config.yaml
activation: "tanh_gelu"
norm: "layernorm"
init_std_qkv: 0.0255
init_std_down: 0.0255
lr: 0.00124
beta2: 0.98
schedule: "wsd"
doc_mask: false
steps: 5422
MLP neurons of a small language model. Each row is named by its layer, matrix (up: input weights) and neuron, and shows model dimensions 32-159. Each number is 128 + 32 x the weight over its row's rms, rounded and kept within 0 to 255.
Before each neuron's rows, "fires on" lists the tokens most often at its 100 highest values on Wikipedia text that the model never trained on.

fires on: ".", "8", ",", "2", "6", "0"
L13.up429 [114 116 194 131 137  61 175 105  60 141 141 135 153 127 132 122 155 136 166 170 119 109 115 136 174 143 129 195 165 126 143 218 131  81 135 123 118  55 196 143 133 128 113 188  80 100 140 116  97  70 152 107 162 152  97 123 167  90 181 100 161 163  82 112  72 112 144  63 165 167 181 124  64 145 116 132 109  78 136  70 142 128 135 120  96 136 164 143 152 117 102  71 104 117 132  87  59 147  89 126 148 144 126  85  93 187  86 158 106 112 137  99 138 128 152 115 143 151 121  94  96 121 115  80 111 115 153 106]

fires on: "N", "ed", "d", " Bo", "red"
L4.up174 [ 87 131 139 106 137 107 179  73  92 119 126 129 185 179 128 139 116 103 123 159 126 172 123 159 136 174 125  88 106 103  89 188 152 136  89 193 159 111 124  83  87 105  99  98 122 159 175 165 100 131 103 176 164 182 124 176  98  79  81  90  83 103  67 183 139 112 100 123 125  93 161 101 208 127 105 185 112 177 106 162 149  74 152 101 115 157  95 122 115  80 124 103 140 136 137 159 113 124 108 145 126 154 121 143  99 111 127 150 107 144 202 105 135 116  61 127 187 121 131 172 145 115 115 105  82 128 144 158]

fires on: "0", "2", "1", "8", " ", ","
L3.up257 [133  93 159 108 158  86 126 141 166 142  76 133 140 152  88 128  90  88 174 147 135 107 209  64 122 138 119 121 130 115  95 201 152  95  89 164  95 192 137  53 123 109 106 141 113 100 156 141 151 130 116 134  77 109 141 186 114 128 103 113 110 148  60 139 128  64  72  94 165  82 127 123 154 134 116  70 130 110  60 121 120 154  98  79  64 125 118 161 126  85 161 110  69 140 153 154 128 124 149 135 173 127 178 162 138 110  99 175 132 155 136 127 156 119  55 114 130 120 149 163 173 146 180 173 110 162 149 135]

fires on: ",", "2", "9", "3", "8", "0"
L8.up1197 [141  99 108  96 190  56 164 151  88 142  78 159 137 110 117 136 159 133 175 116 135 116  95 125 157 131 133  85  92 104 153 208  98 104 107 120  31  73 169 117 127 187 111  88 121 163 155 137 104 134 143 138 114 107  96 165 146 118  86  92 179 114 134 140 137 101 114  89 122 110 117  73 172 132 140 106 134 118  51 137 120 180 121 125 116 142 132 125 129 135  62 110 102 134 118  98 129 105 137 103 150 118 166 135 176 136  63 114 123 116 143  91 133 154 127 148 160 159 154 176 154 161 149  92 102 146  52 145]

fires on: " is", " was", " has", " are", " had", " ("
L3.up191 [153 112 170 117 138 135 134 125 165  93 137 115 136 100  71 146 178 118 150 149  68 163  65 112  70 125  97 151  85 123  99 186 190  99  67 168 105 137 119  61 109 158 143 186 125 119 121 130 118 127 143 139 126 116  89 200 111 109 114 129 135 105 103 136 119  80 114 114 176 133 163 127 183 121 211 188 123 194 114 147  89  88 142 143 161 165 100 127 112 137 125 138 131 171 115 150 177 116 138 128 134 167 175 167 166  91  83 143 126 168 153 129 185 128 161  99 134 119  88  85  89 102 144 102 140 114 173 150]

fires on: " and", ".", " in", "1", " ex", " of"
L4.up1356 [117 145 172  95 162 182 166  94 105 125  84 137 122 135 130 152 141 101 104 154 107 162 154 150 169 173 141 109 115  72  56 152  57 111 133 181 129 116 112 108 129 148  75 127 163 174 102 185 169 148 118 164 155 146 136 108  95 145  98 162 201 148 104  88 183 152 203  78 124 109 131 173 139 110 126 137 119 182 164  79 105  95 148  94  80  90 170 207 149 127 120  95 122  91 117  95 138 145 102  53 138  85 150  53 139 137 143  83 122 187 129 106 145 123 146 110 193  97 168 128 122 129 141 205 132  93 123 109]

fires on: ".", "5", "7", "6", "0"
L13.up84 [130 137  99 162  96  62 149  48 183 111 155 152 147 151 148 136  91 123 147 119 137 116 220 123  91 173  67 101 150  71 191 138 151 113  93 159 115 107 141 128 124 126 127 155 124 120 111 121 137 113 192 120 178 162 141 176 149  90 112  97 121  73 111 186 118 153 112 102 175 107 164 169  97  51  95 105 111 131 109 100 128 114 111 152 106 139  90 144 151 113  38  88  81 197 128 128 119 117 141 171 125 164 204 158 134 100 129 165 196 123 105  92 103 111  68 115 132  88 128 200 116 146 172 127 132 118 132 168]

fires on: ".", "1", " ", "8"
L4.up112 [132 126 134  93 181 127 118 120  90 120  89 126 110 141 114  64 127 105 163 141  77 167 123  68 106 153 111 142 143  43 118 139 115  98 117 145 120  96 146 141 211 122 130 153  93 117 132 176 157 124 153 141 137 158 147 144 175  96 101 128 218 163 146 159  89 102 144 101  78 111 117 191 146 123 118 166 150 163 172 106  89  89 131 162  85 135 114 182 121 167 127 103 155 133  71 142 163 162 104 100 125 139 191 140 127 144 116 131 119 112 146  81 151 166 145 127 121 134 180 112 106 140 152 100 140 105 212 125]

fires on: "In", ":", " in", " of", " In", " |"
L13.up7 [123 126 108 171 114 125 120 100 126 137 157 150 165 171 108 117 149 181 129 146 155 145 150 122 105 175  94 103 124 116 107 127 113 118  91 138 124  35  88 142 121  98 109 137 124 147  97 113 152 158 128 148 122 133 111 110 122 123  72 169 175 151 131 118 161 131 117 111 158 133 104 113 126 140  92 167 142 173 149 165  97 136 149 144 132 119 144 131  90 115 155 124  60  98 120 189 129 154 145 126 122 125 145 126 161  96  63 141 151 114 111 157 141 155 147 165 110 146 111  89  96 103 155 116 144 142 122 112]

fires on: ",", "-", " is", " (", "2", ":"
L4.up298 [140 130 136 104 156  80 112 143 144 120 116 112 141 143  94  95 111  76 146 158 129 175 109 111 134 158 111 128 118 118  94 126 171 101  76 140 102  74 123 100 134  84 119 153  47 196 137 167 158 155 109 150 126 135 117 142 142 104 129 110 190 138 155 106  42  98 121  75 142 142 144 115 133 131 118 120 175 153 118 158  78 128 175 158 139  98 153 194  70 150 145 154 140 104 108 151 140 133 113 120  74 127 202 148 158 104  73 132 108 155 127 149 115  95 119 185 144 138  68  99 105 123 141  78 154 116 139 134]

fires on: " and", " to", " had", " told", " were"
L3.up1074 [127 114  98 158  96 101 131  97 143 182 111 133  68 106  97 137  96  42  87 131 117 127 163 145  74 180 122 145  82 203 124 153  92 116 105 182 136 169 147 119 124 117 101 114 161 152 120 170 166  72 104 147 139 167 162  81  39 175 112 118 132 130 117 107 138 207 103  77 174 134 113  81 162 133 172 135 119 147 153 163 132  68 134 136 161 138 135 104 149  36  64 147 148  85 123 137 146  77 133 133 184  92 136  61 196  70 114 136  95 199 155 124 104 165 157 127 145  65  92 121 157 148 132 131 130 120 111 131]

fires on: " \"", " “", " life"
L3.up102 [114 128 121  98 202 145 147  73 164 177 137 136 165 149  63 125 143 107 150 122 144 105 143  99 106  98  74 161 156 142  63 129  74 187 121 142 162  78 124 109 135 157 127 180 112 188 128 142 187  90 121 129 175  92 124 125  89 151 110 131 148 150 169 155 149 118  99 144 148 170 127 129 143 121 172 155 122 172 115 165 105  72 159 175  90 104 135  99 145 106  79 139  98 142 125 148  56 126 173 130 123  82  82 152  59 130 149 131 153  81 122  98 105 180 127 102 183 187 191 139  93  93  90 149  71 125  84 164]

fires on: ",", "-", " a", "i", " –"
L13.up89 [136 127  95 109 148 168 172 138 190 181 135 160 115  78  91  93 111 126 123 132 106 127  40 118  83 126 107  97 139 128 125 126 106 117  30 155 110 107  78 110 123 146 122  94  86 156 136 128 125 118 123 129 166 116 131 110 122 105  86 104 225 126  95  76  90 164 113 133 120 108  94  84 173 148 115 138 145  97  92 132 146 100 148 176 116 110  96 136 212 132 107 115 102  71 138 151 128 121 147  91 142 191 131 137 152 160 147 159 161  99 113 136 108 145 182 128 145 124 162  90 125 163 106 107 106 108 124 167]

fires on: " of", ",", "5", ":", "3", "0"
L8.up761 [126 111 128 175 119 165 145 101 136 133  88 155 135 121 119 159 143 110 161 125 137  79 182 160 126 114  96 122 190 123 172 104  71 135  81 187 133 122 161 118 119 109 132 173 122 111 117 132 152 110 148 126 187 129 130 179 123  83 114  96 104 125  53 133 132 134 145 100 119 123 116 123 135  70 153 132 145 110 130 151 151 182 125 112 107  57  88 196 130  59 106 166  91  76 163  93 125 116 117 164 136  67  86 115 109 112  79 159 153 176 174 118  53  90  61 165 190 119 153 139  89 142 121 111 150 152 149 134]

fires on: ":", ",", "."
L4.up751 [148 126 131  87 199 102 112 164  97 141 136 133 115 126 112 126 178  83  67 168 105 126 136  67  96 168 155 112 112 138 104 118 108 135  96 159 115 143 139 110 136 103  89 141  85 166 112 114 179 157 115 108 146 169 101 110 139 145 115 188 137 139 131 119  98 174 147 124  96 107  84 131  95 133 118 140 141 159 159 144 105 132 164 180 126 133 132 186 164 155 157  81 164 105  95 139 158 143 150  89 102 104 121 151 138 109  89 151  80 135 140 144 182 126 165 166 157 142 140 101  62  89 131 152 144  96 137 111]

fires on: "\n", "5", "2", "1", "3", " Belgium"
L3.up872 [111 130  99 144 131  58 129 150  75 133 100 142 126 188 113 125 106 142 154 153 103 104 105  77 116 142 113  92 108  98  66 191 132 133  61 106 102 135 143  61 111 164 124 144 143 163 175 121 204 106 116 162 110 165 105 173 122  83  99 118 194 150 140 168 144 113  86 118 147 102 131 140 164  78 155  57 114 112  88 127 143 136 180 150  99 118 120 146 135 142  79 157  51 139 139 157 130 111 139 154 146 153 151 143 149 142 115 152 105 117 205 127 150 108  89  78 172 154 157 167 111 107 149 125 120 133 198 136]

fires on: " on", " ", " of", " in", " to", " office"
L4.up424 [138 121  87 187 102 108 121 114  58 128  90 132 110 207 141 175  98  91 147 172  70 130  65  95 173 122 126 145  76  81  84 136 144 114 124 178  93 171 116 106 143  94  83 173 149 117 100 164 124 106  65 143 146 112 142 188  98 113 109 134 202  91 117 147 131 114 161 102 132 129 147  87 102 110 132  99 115 127 111 129 143 111 174 153 137 145  98 146 102 111 140 108 106 122 114 115 171 145 115 127 115 108 120 115 107 135  49 154 126 149 145 110 193 129 107 120 148 134 175 189 166 116 139  66  96  99 149 141]

fires on: " the", ",", " and", " same", " least"
L8.up204 [106 143 102 103 144 140 110 118 155 117 141 157 128 139 109 170  86 107 117 182 117 148 114 143 100 183 116 115 107 162 128 118 148 147 138 166 132  87 162 112  87 111 115 141  81 139 141 146 156 157 144 137 133 141 114 160  52 170  60  86  73 146  82 119 165 100 136 118 181  95 115  91 146 140 114 118 108 176 103 151  67  84  59  96  90 142 124 157 119 112 134  85  64  85 129 114 142 159 127  90 133 138 198 155 111 126  46 100  80 190 174  98 187  83 134 119 144 109 122 178 175 130 162 171  79 157 113 157]

fires on: "1", "9", " in", "born", ":", ","
L4.up9 [130 128  83 142 122 124 118 103  65 140 121 128  91 167 117 104  83 163 141 126 172 168  89 133  65 130  56 120 124 107  93 155 156 131 103 153 147  89 170 128 188 107 118  84 139 168 162 142 182 126  87 209 127 121 184 153 122 133  93 166 138 141 186 116 125  78 104 114  76 102 151 135 167  80 164  68 151 183 127 166 143  77 123 139  98 116 155 157 169 113 121 127 125  75 143 123  69 136 141  77  98 121 108 113 156 149 100 104 113 147 140 104  67 123  62 146 192  58 101 210 143  94 143  88  88 140 138 103]

fires on: " |", ":", ";", " ", ",", "2"
L8.up419 [113  87 102 134 152 118 119 152 109 153 116 142 110  86 131  95 125 107  88 161 123 149  67 148 108 155 117 160 173 178 183 139 113 131  76 133 127  82 136 131 139 171 166 133 185 110 146  96 171  53 115 163  99 121 164 146 112 116 138 183 145 105 185 161 110  82 151 104 171 134 163  89 150 104 152 117  85  86  92 118 120 140 105 187  93 168  87 152 141  76 142  86 151 164 131 145 104 120 109 154 111 182 129 101 100 102 145 128 115 142 151 114 130  71  43 118 202  95  79 164 134 118 115  97 127 101 132  76]

fires on: ",", " with", " and", " as", " in", " /"
L3.up720 [ 91 102 139 149 155 148 137 116  78 149 135 144 124 105 102 114 138  79  96 140 119 137  79 158 149 135 126  69 166 115 129 151 162 129 143 180 151 122 111  82 133 121 135 183 143 166 121 173 111 122 138  99 126 133 170 125 125 133 111 126 163 101 143  82 165 102 165  98 165 100  89 120 139 128 128 161 121 117 137 132 100 128 204 165 148 160 117 142 106  44 116 142 140 136  79  84 153 141 137 147 118 126 147  68 176  48 119 161 111 162 154 144  97 122  87 121 143  47  60 175 107 126 129 102  65 140 169 145]

fires on: " un", " ", " \"", " a", " “"
L13.up399 [127 113 122 166 170 141 138 105 109 168 153 112 167 113  92 147 124 129  83 144 132 158 114 112 110 148  53 174 181 126 110 107 114 158 134 126 156  70 113 127 135 146 149 116 111 114 112 171 191 128 151 120 172 101 127 164  75  77 143 184 141 139  91 137  82 180  85 107 145 158 114 145 109 130  94 108 124 114  87 122 140 192  68  89 149 174 203 145  63 109 112 103 168 117 144 135 117  90 155 106 141 124 113 157  67 107 140 194 170 144 161  84 124 135 128 106 135 130 109 169  86 101  92 191  67 107 174 139]

fires on: "=", "|", ":", " |", "-"
L8.up712 [114 118 182 176 149  86 148  89 157 165 137 140 133 140 129  83 132 117 136 154  98 150 119  67  85 134 147 160 147 161 137 136 148 132 115 185 102 151 105  90 149 151 126 177 171 119  91 162 133  93 207 120 120 110 152 133  93 125 110 136 124 138 108 156 129  79  99  73 165 180 159 131 164  67 142  89  92  90  73 127  97 170 126 107 105 146 175 117  63 141  91 114  83 141 129 105 151  88 149 140 102 205 117 117  97 101 114 145 102 126 134  74 128 155 156 136 138 124 122 128 136  66 126  71 128 143 101 169]

fires on: ".", ",", "2", "8", "6", "4"
L13.up283 [ 73 113 144 120 159  96 132  97 137 177 111 146 181 149 158 165 140  98 164 154 127 104 144 154 145 206 125 210 122 125 126 193 133  27 152 182  76  70 175 159 141 117 122 148 123  83 146 145 130 156 100  74 157 189 156 119 111 103 126 152 157  86 104 121  96  96 141 115 114 116  82 146 146 105 126 151 120  85  82 151 128 131 157 108  68 128 122 138 166 133  80  76 153  98 137 107  80 151 128  99 107 141 149  52 123 139 111 166 108  70 137 109 139  99 112 135 197  94 124 141 115 158 118  92 117  62 143 100]

fires on: "0", " ", "1", "9", "8"
L4.up948 [135 136  88 104 128 106 123 175 115 156  85 129 140 148 125 122  99 120 157 150 153 176 182 198  92 121  43 126 152 141 148 118 117 119  53 156 144 121 127 149 155 139 115 123 104 120 137 139 126 171  57 182 197  99 125 156 122 125 131 144 164 120 191  96  91 145 106 104 137 133 115  97 135  93 142 141  86 151 105 146 132 165  91  96  24  51 134 126 160 100  98  71 122 110 147 115  91 129  92 108  89 118 136 108  99 134  89 157 121 135 124 173 111 146 114 123 141 108 143 236 169 142 131 113 153  55 136  81]

fires on: " and", " to", " of", " &"
L4.up708 [130 109 116 155 109 189 101 120 120 175  66 145  67  97 126 167 107  80  92 120 165 132  63  66 175 150  98 120  92 157 135 130 100 146 164 165  71 110 157 142 132 119 109 160 137 156 109 177 134  97 130 121 134 173 159 132  60 115 115 119 185 130 159 102 107 131 163 113 158 112 154  62 100 127 140 106 122 157 132 166 148  94 226 105 146  88 115 149 111 149 159 137 137 139  82 152  92 176 125 129 140  97 134 114 162 113  63 168  90 141 123 129 145  97 116 191 163  61 151 152 154 144 138 106  95 100 173 130]

fires on: " Total", " ", " Val", "vis", " season", " Francisco"
L4.up1483 [174 145 108 144 198 152  81 114  82  83  94 137 121 171 110 149 163 165 121 150  99 156 160 118 143 174 103  94 112 142 125  79 110  93 109 153 117 198 150 100 139 135 117  73 177 130 117 118  93 162  72 193 125 140  71 101 115  92 140 151 136 125 156 123 122 152 156 115 125 132 200 173 154 104  96 107  92 135  27 112 158 140 145  93 106 110 166  50 195 184 144 200 101 100 146  80  96  92 110 115 112 124 131 147 173 138  96 145 133 139 112 110 148 171 130 168 125 124 144 211 105 174 133 170 149 150  83  76]

fires on: " of", " and", " the", " |", " by"
L3.up1474 [127 114 111 189 182 100 130  92 164 170  78 130 147 107 115 128 114  51 126 161 139 156  87 135 172 161  99  59 142 108 120 116 135 112 142 135 110 118  93  74  79 201 127 115 143 178 153 151 118  80 136 147 103 205  98 106 129 111 101 161 150 153 143  98 130  87 172 118 211 112 158  70 169  93 158  34 120 168  78 147 141 127 147 122 107 125 112 176 108 114 116 117  97  99 132 114 117 120 141 131 145 150 163 120 150  50 144 185 116 165 202 117 152 110 137 103 186  78 110 146 162  99 131 181 172  87 128 152]

fires on: ",", ":", " |", " –", " age"
L8.up1128 [105 100 139 165 103 105 116 178 119 196 110 172  73 131 103  80 169 143 100 196  97 202 139 127  90 164 142 116  83 122 153 139 105 126 110 184 175 175 151  86  83 193  90 106 193 188 146 109  78 106 142 172 143 168 134 145  88 137  96 115 166 158 169 139 163 108 130  82 199 149 157 121 140  78 144 146 103  61 126 147  89 179 121 127  93 164 131 109 113 105 137 100 150 127  86 118 127 156 130  99 100 113  92  30  68 106 147 153  98 123 123 120  83 104  82 139 184 145 104 176 124 158 110 101  79 119 133 110]

fires on: " ", " an", "er", " the", "\n"
L13.up1380 [ 80 141 165 109  86 147 149 168 156  80 113 106 113 143 108 105 151 120  99 126 102 170  82  84 116 186 119 119 152  96 121 120 125  92 152 158 174 142 124  59 141 157  77 177 125 145 137 166 151 154 210 148  69  76 119 133 203 124 106 165 117 164 105 142  99 140 133 121 109 106  64 165 159 122  93 117 138 131 137 107  87 134 104 129  99 100 136 172 128  80 109 124 103 136  67 119 178 180 134 134 151 162 188  96 138  80 103 205 115 142 162  80 188 158  95  88 101 131 165 135  96 139 153 163 114 161  67 179]

fires on: ",", " in", " the"
L3.up1130 [ 79  84 145 107 146 138 128 137 107 162 101 172 137 167 143 119 120  68 110 121 122 164 116  77 157 154 140  91 111  95  86 174 139  54 110 178 150 108 136  47 114 164 102 193 105 188  75 172 165 157 128 144 115 112 155 101 111 109 126 137 137 139 120  62 109 124 107  54 140  94 105 155 106 121 117  48 120 144 137 167  83  79 107 135  67  73 171 188 120 139 139 156 107 139 128 103  95 143 121 115 140 121 124  84 188 102  94 156 103 143 116  96 114  94  70 123 163 133 135 177 158 128 158 134 109 118 125 138]

fires on: " |", ".", ":", " the", ","
L3.up144 [ 75 117 118 140 125 161 126 155 128 169 138 138 140 147 119 135  75 101  49 162 133 165 182  96 105 171 156  59  94  93 120 182 146  55 142 133 146 131 150 149 143 176 109 139 132 127 105 105 152 147 133 130 117 141 123 122 113 118 136 135 151 158 117 132 139 121  77 131 165 109 153  77 169  76 168  87 131  94 177 147  92  83 160 167 108 151 144 144 130 113 100 125  62  82 124 164 104 105 139 171 177 101 100 109 111  67 102 207 108 119 113 142 178 126 116 152 148 145 131 141 106 144 147 127 120 125 126 106]

fires on: " ", " to", " would", " will", " state", " she"
L4.up484 [156 116 131  84 150 143 154  69 136 165  61 113 160 151 167 159 139 112 134 135 145 108 172  43 140 167 128 122  14 200 149 176 133 112 112 178  95 129 179 115 102 107 109 165 133  76  96 147 100 136 132 108 113 109 139 113 114 120 116  89 166  62 131 121 101  57  94 116 140  83 116  96 132 167 127 111  95  94  75  85 129  91 105 130 143 137 139 130 154 128  83  75  93 133 107  79 123  67 117 110 112 138 167 147  99 157  76 123 107 137 166 103 199  87 124  40 173 171 173 133 159 113 144 104 114 121 140 110]

fires on: " ", ".", "3"
L13.up157 [107 127 112 122 163 129 150  88 152 158 120 144 170 161 112 101 135 179 136 129 123 158  71 124 104 185 106 180 133  95 113 155 181 122 120 132 133 100 133 188 149 190 123 172 109 151 164 132 137 117 150 119 182 188 152  95 137 111  69 146 163 159 129 122 108 110 151 103  68 152 146 154 142 136 163 142 111 130  84 175  92 142 106 159 100  95 132 190 136 154 121  61 121 153 128 107 104 116 131 112 172 136  92  81 137 125  91 174 126  98 101 108 173 147 181 126 167 169 113 156 185 172  90  68  59 124  96 108]

fires on: "ed", "d", "ly", " known", " to", " |"
L4.up180 [136 102 162 147  98  98 129 119 165 108  85 128 117 149 122 124 131 128  78 128 131 148 101  96 134 139 113 123 144 161 127 160 156 183 152 166 105  92 121  89  69 133 115 148  91 186  91 118 105 132 119 152 111 142 102 133  53 132 122 140 121  62  99 139 112 163  95  94  82 121 135  61 142 140 131  86  97 175 130 182 144 102 125 171 121 119 126 164 100  61 112  95 113 137 141 169 136 138 142 168 171 122 150 152 113  92  41 178 125 104 155 145 156 150  89 183 149 133 144 225  65  86 155 153 125 123 133 120]

fires on: "4", "5", "8", "6", "table"
L3.up731 [101 143 137 126 190 123  97 171  78 129 107 174 135 110 132  82  39 153 112 173 126 123 168 175 118 165  81  51 128 157 134 133 162 124 114 124 170  37 136  41 122 114 114 109  86  83 160 137 129 197 142 141 164 156 103 216 156  98 105 106 120 119 118 195 104 113 100 147 139  97 108 122 129 115 104 126 147 122  90 104  52 143 111 149 149 157 149 130 187 103 131  93  60 174 122 180 101 124 140 164 129 142 119 143 145 137 117 147 123 121 157 127 128 124  89 125 122 117  92 203 163 168 136 111 123 116 118 121]

fires on: " |", " hold", "incumbent"
L3.up84 [117 131  74 145  93  92 128 210 109 159  80 142 137 152 144 142 111  99 115 126 119 133 134 132 136 190 111  75  78 122 115 171 166  54 103 121 141 119 112  89 113 155 125 131 110  99 132 135 144 157 109 129  98  97 161 133 119 116  91 144 178 108 152 134 136  97 124  45 145 108 117 116 163  65 116  91 118 122 141  94  38 134  99 141  70 144 117 143 187 100  77 117  45 132 122 107 136 132  61 134 167 119 119 110  92  71 113 199 114 127 174  82 133 148  60  91 165 138 156 152 167 158 179  81 103  73 169 141]

fires on: " and", "s", " of", ".", ","
L3.up875 [ 96 124 105 135 124  52 145 126 171  79 129 145 113  45 107 162 133  58 126 116 105 131 117 127  57 203 150 164  59  90  79  77  71  91 148 147 120 127  80 104 166 166 101  90 110 171 100 121 151  95 146 124 148 142 130 121 146 131 131 128 206 143 168 115 112 165 200  88 158  62 128 112 137 138 120 152 105 145 116 143 136 121 121  78  83  84 138 185 119 195  95  40 147 159  98 111 135 146 119 128  72 121 106 117 137 139 129 134 146 138  94 161 116 159 105 124 138  97 167 176 137 147 162  91 130  98 110 138]

fires on: ",", "/", " and", " by", " co", " The"
L3.up599 [185  98 150 128 129  70 138 144 148 129  85 126 116 109  86 118 121 105 129 136 143 132  91 137 144 131  82 120  93  88  89  57 151 182 152 147 189 124 109 109 112 107 100  76 129 143 148 166 150 162 149 129 108 130 134 140  55 133  98 128 177 132 184  96 164 140 123 121 161 148 104 172 123 155  94 125 112  93 129 171 108 179 132 144  80 158 127 125 112 115 175 145 121 158 113  54 136 158 151 152 103 120 125 104 164  64 130 113  59 191 103 108  87 109 115 137 165  51  95 102 135 125 146 175 111 156 146 110]

fires on: " |", ";", ":", "7"
L3.up77 [106 132 160 146 151 125 142  66 103 113 146 144 126 128 111 136 138 173 104 138 135 117 148  74  98 121 156  89  94 157 149  75  91 161 181 158  95  94 104  91  92 115 144 169 119 105 111 166 205 136 105  89 110 171 112 116 133 169 123 159 167 140 101 150 117 114 134 151 114  95 119 157 108  90 108 180 120 133 108 110  87 128 146 173 111 138 174 145 154 108 161 167  52  72 105 138 160 165 122  86 229 126 107 152 147  84 142 149 120 130 163 115 137  60 181 204 171 120 149 139  72 118 110 172 146 119 147 128]

fires on: " |", " *", " and", " (", ","
L4.up568 [150 137 144 152 215 125 106 152 118 177  97 125 117 196  73 126 144 143 110 154  88 134  95 178 133 142 168  79 138 120  94 142 120 122 112 210 143  67 119 104 166  62 123 188 178 159 122 142 109 134  86  92 129 102 122  85 140 139 129 104 167 128  92  73 164 162 186 111 183 119 100 100 109 104 145 144 121  94 116 182 146 153 104 111  99 107 184 141 184  64 136 110 159  61 115 115  94 100  95 180  98 116  96  88 145 122 161 189  82  86 143 135 131 138  92 160 146  65 122 139  52 175 115 105 109 168 161 107]

fires on: ",", " to", " and", " a", " |"
L3.up678 [132 131  96  92 144 144 114  88 154 158 118 120  67 141 105 136 156   0 112 170 138 130  79 128 153 139 160 102  65 125 118 106  73 124 143 178 178 170 115 135 100  70 114  96 150 141 112 202 134 139 116 118 137 104 150 153  94 189  95 149  92  79 170  77 143 160 133  76 143 130 129 123 179 136 175 139 152 186 151 165 139  70  76  94  57 179 149 143 117 106 123 156 146  84 104  85 103 129 129 130 132 131 153  98 169 108  84 117 103 210 122 142  63 160 114 201 144 129  88 166 198 148 102 125  92 162 104  93]

fires on: " |", ":", "-", " in"
L13.up1437 [103 128 142 148 115 106 170 117  59 115 179 170 154 170 103  86 144 113 124 180 154 166  74 139 129 105 152  93 113 142 132 149 110 142  59 139 121 114 103 162 102 114 144 112 111 170  92 157 173  81 121 144 174 174 160 118  82  66 139 163 157 138 179 134 143 114 137  95 110 124  94  91 161  92 153 123 110 146 117 126  55 132 154 115 151  49 155 131  97 120 117 140 139 116 116 121 125  96 107 135 156 135 171 124 131 114  86 120 101  78  62 118 109 124 118 136  69  98 115  62  81 137 132 151 171 182  79 152]

fires on: ",", " both", " by", " that", "s", " and"
L8.up1120 [104 116 135 138 143 143 154 186 153 123 127 168  94 147 137 134 143 111  90 122  91 118 138  97  87 111  80 101  75 156  92  97 101 156 112 206  93 118  91 102 147 109  82 147 151 177 137 148 117 104 141 154 104 193 151 135 114 111 115  69 127 102 137  91 152 109 201 126 191  93  81 102  93 120 115 139 135 185 141 122 109 132  97 139 101 137 213 101 129 171 113 101 129 153 107 114 242 116 140 211  96  97 149 128 138  68 135 188  86 153 142 130 108 153  79 120 144  98 134 172 151 117 115 103 148 117 159 160]

fires on: " the", " used", " using", " rather", ":", " very"
L4.up363 [159 125 119 163 121 154 140 108 162 168  95 121 109 109 114  88 167 108 137 149  83 155 111  79 135 122 124  61 190 197 105  90 112 102 171 135 112 103 102  96 136 131 145 126 110 169 114 114 148  93 113 101 131 122  65  97  76 130 137 147 132 122 151 114  85  99 115  99 142 104 155  65 215 118 116  99 130 176 110 160 128 140 146 115 126  85 158 117 108  82 130 142  97  65 140 195  45 144 123  99 161 132 178 102 133  96 114 142 188 187 129 127 174 152  93 196 151  76 142 126  93 142 151 106  91 122 128 106]

fires on: " p", " ", "os"
L13.up583 [177 121 148 126 139 139 155 147 108 106 126 112 123 182  90 140 162 125 111  93 187 122 144 147 141 108  90 195 167 172 140 141 137 146 139 129 141 158 106 132 183  96  80 125 137  98 115 135 115 161 104 137 139 151 122 164 144 145 120 125 101 222 135 124 114 139 119 127 172 101 185 148 136 111  84 119 105 134 116 120 168 124 105 118 133 109 151  99 144  91 126 180  95 100 154 141  63  57 113 157 105 153 141 185 183 167 131 141 114  79  85  91 107 112 141 177 115 176 188 157  51 174 129 129  96 104 100 114]

fires on: " |", "2", " ", " votes", " Majority", "4"
L4.up746 [127  99  91 119 133 115 139 191 102 150  71 154 100 120 142 128 103  96 128 184 125 151 110 113 175 217  81  69 139 137 144 131 118  40 130 150  92 128 153 101 207 124 107 144 148 134  71 104 120 167 161 146 103 134 122 122  79  72 137 126 181 106 185  94 122 146 107 118 148 117  99 126 132 102 124  57 128  99 148 110 131 177 126 120 103 156 121 150 143 108 103  79  78 123 119 104 147  89 112 142 150 144 117 135 112 118  95 223 112 119 129  94 156 110  33 163 135 107 130 130  99 159 149 110 121  42 130 128]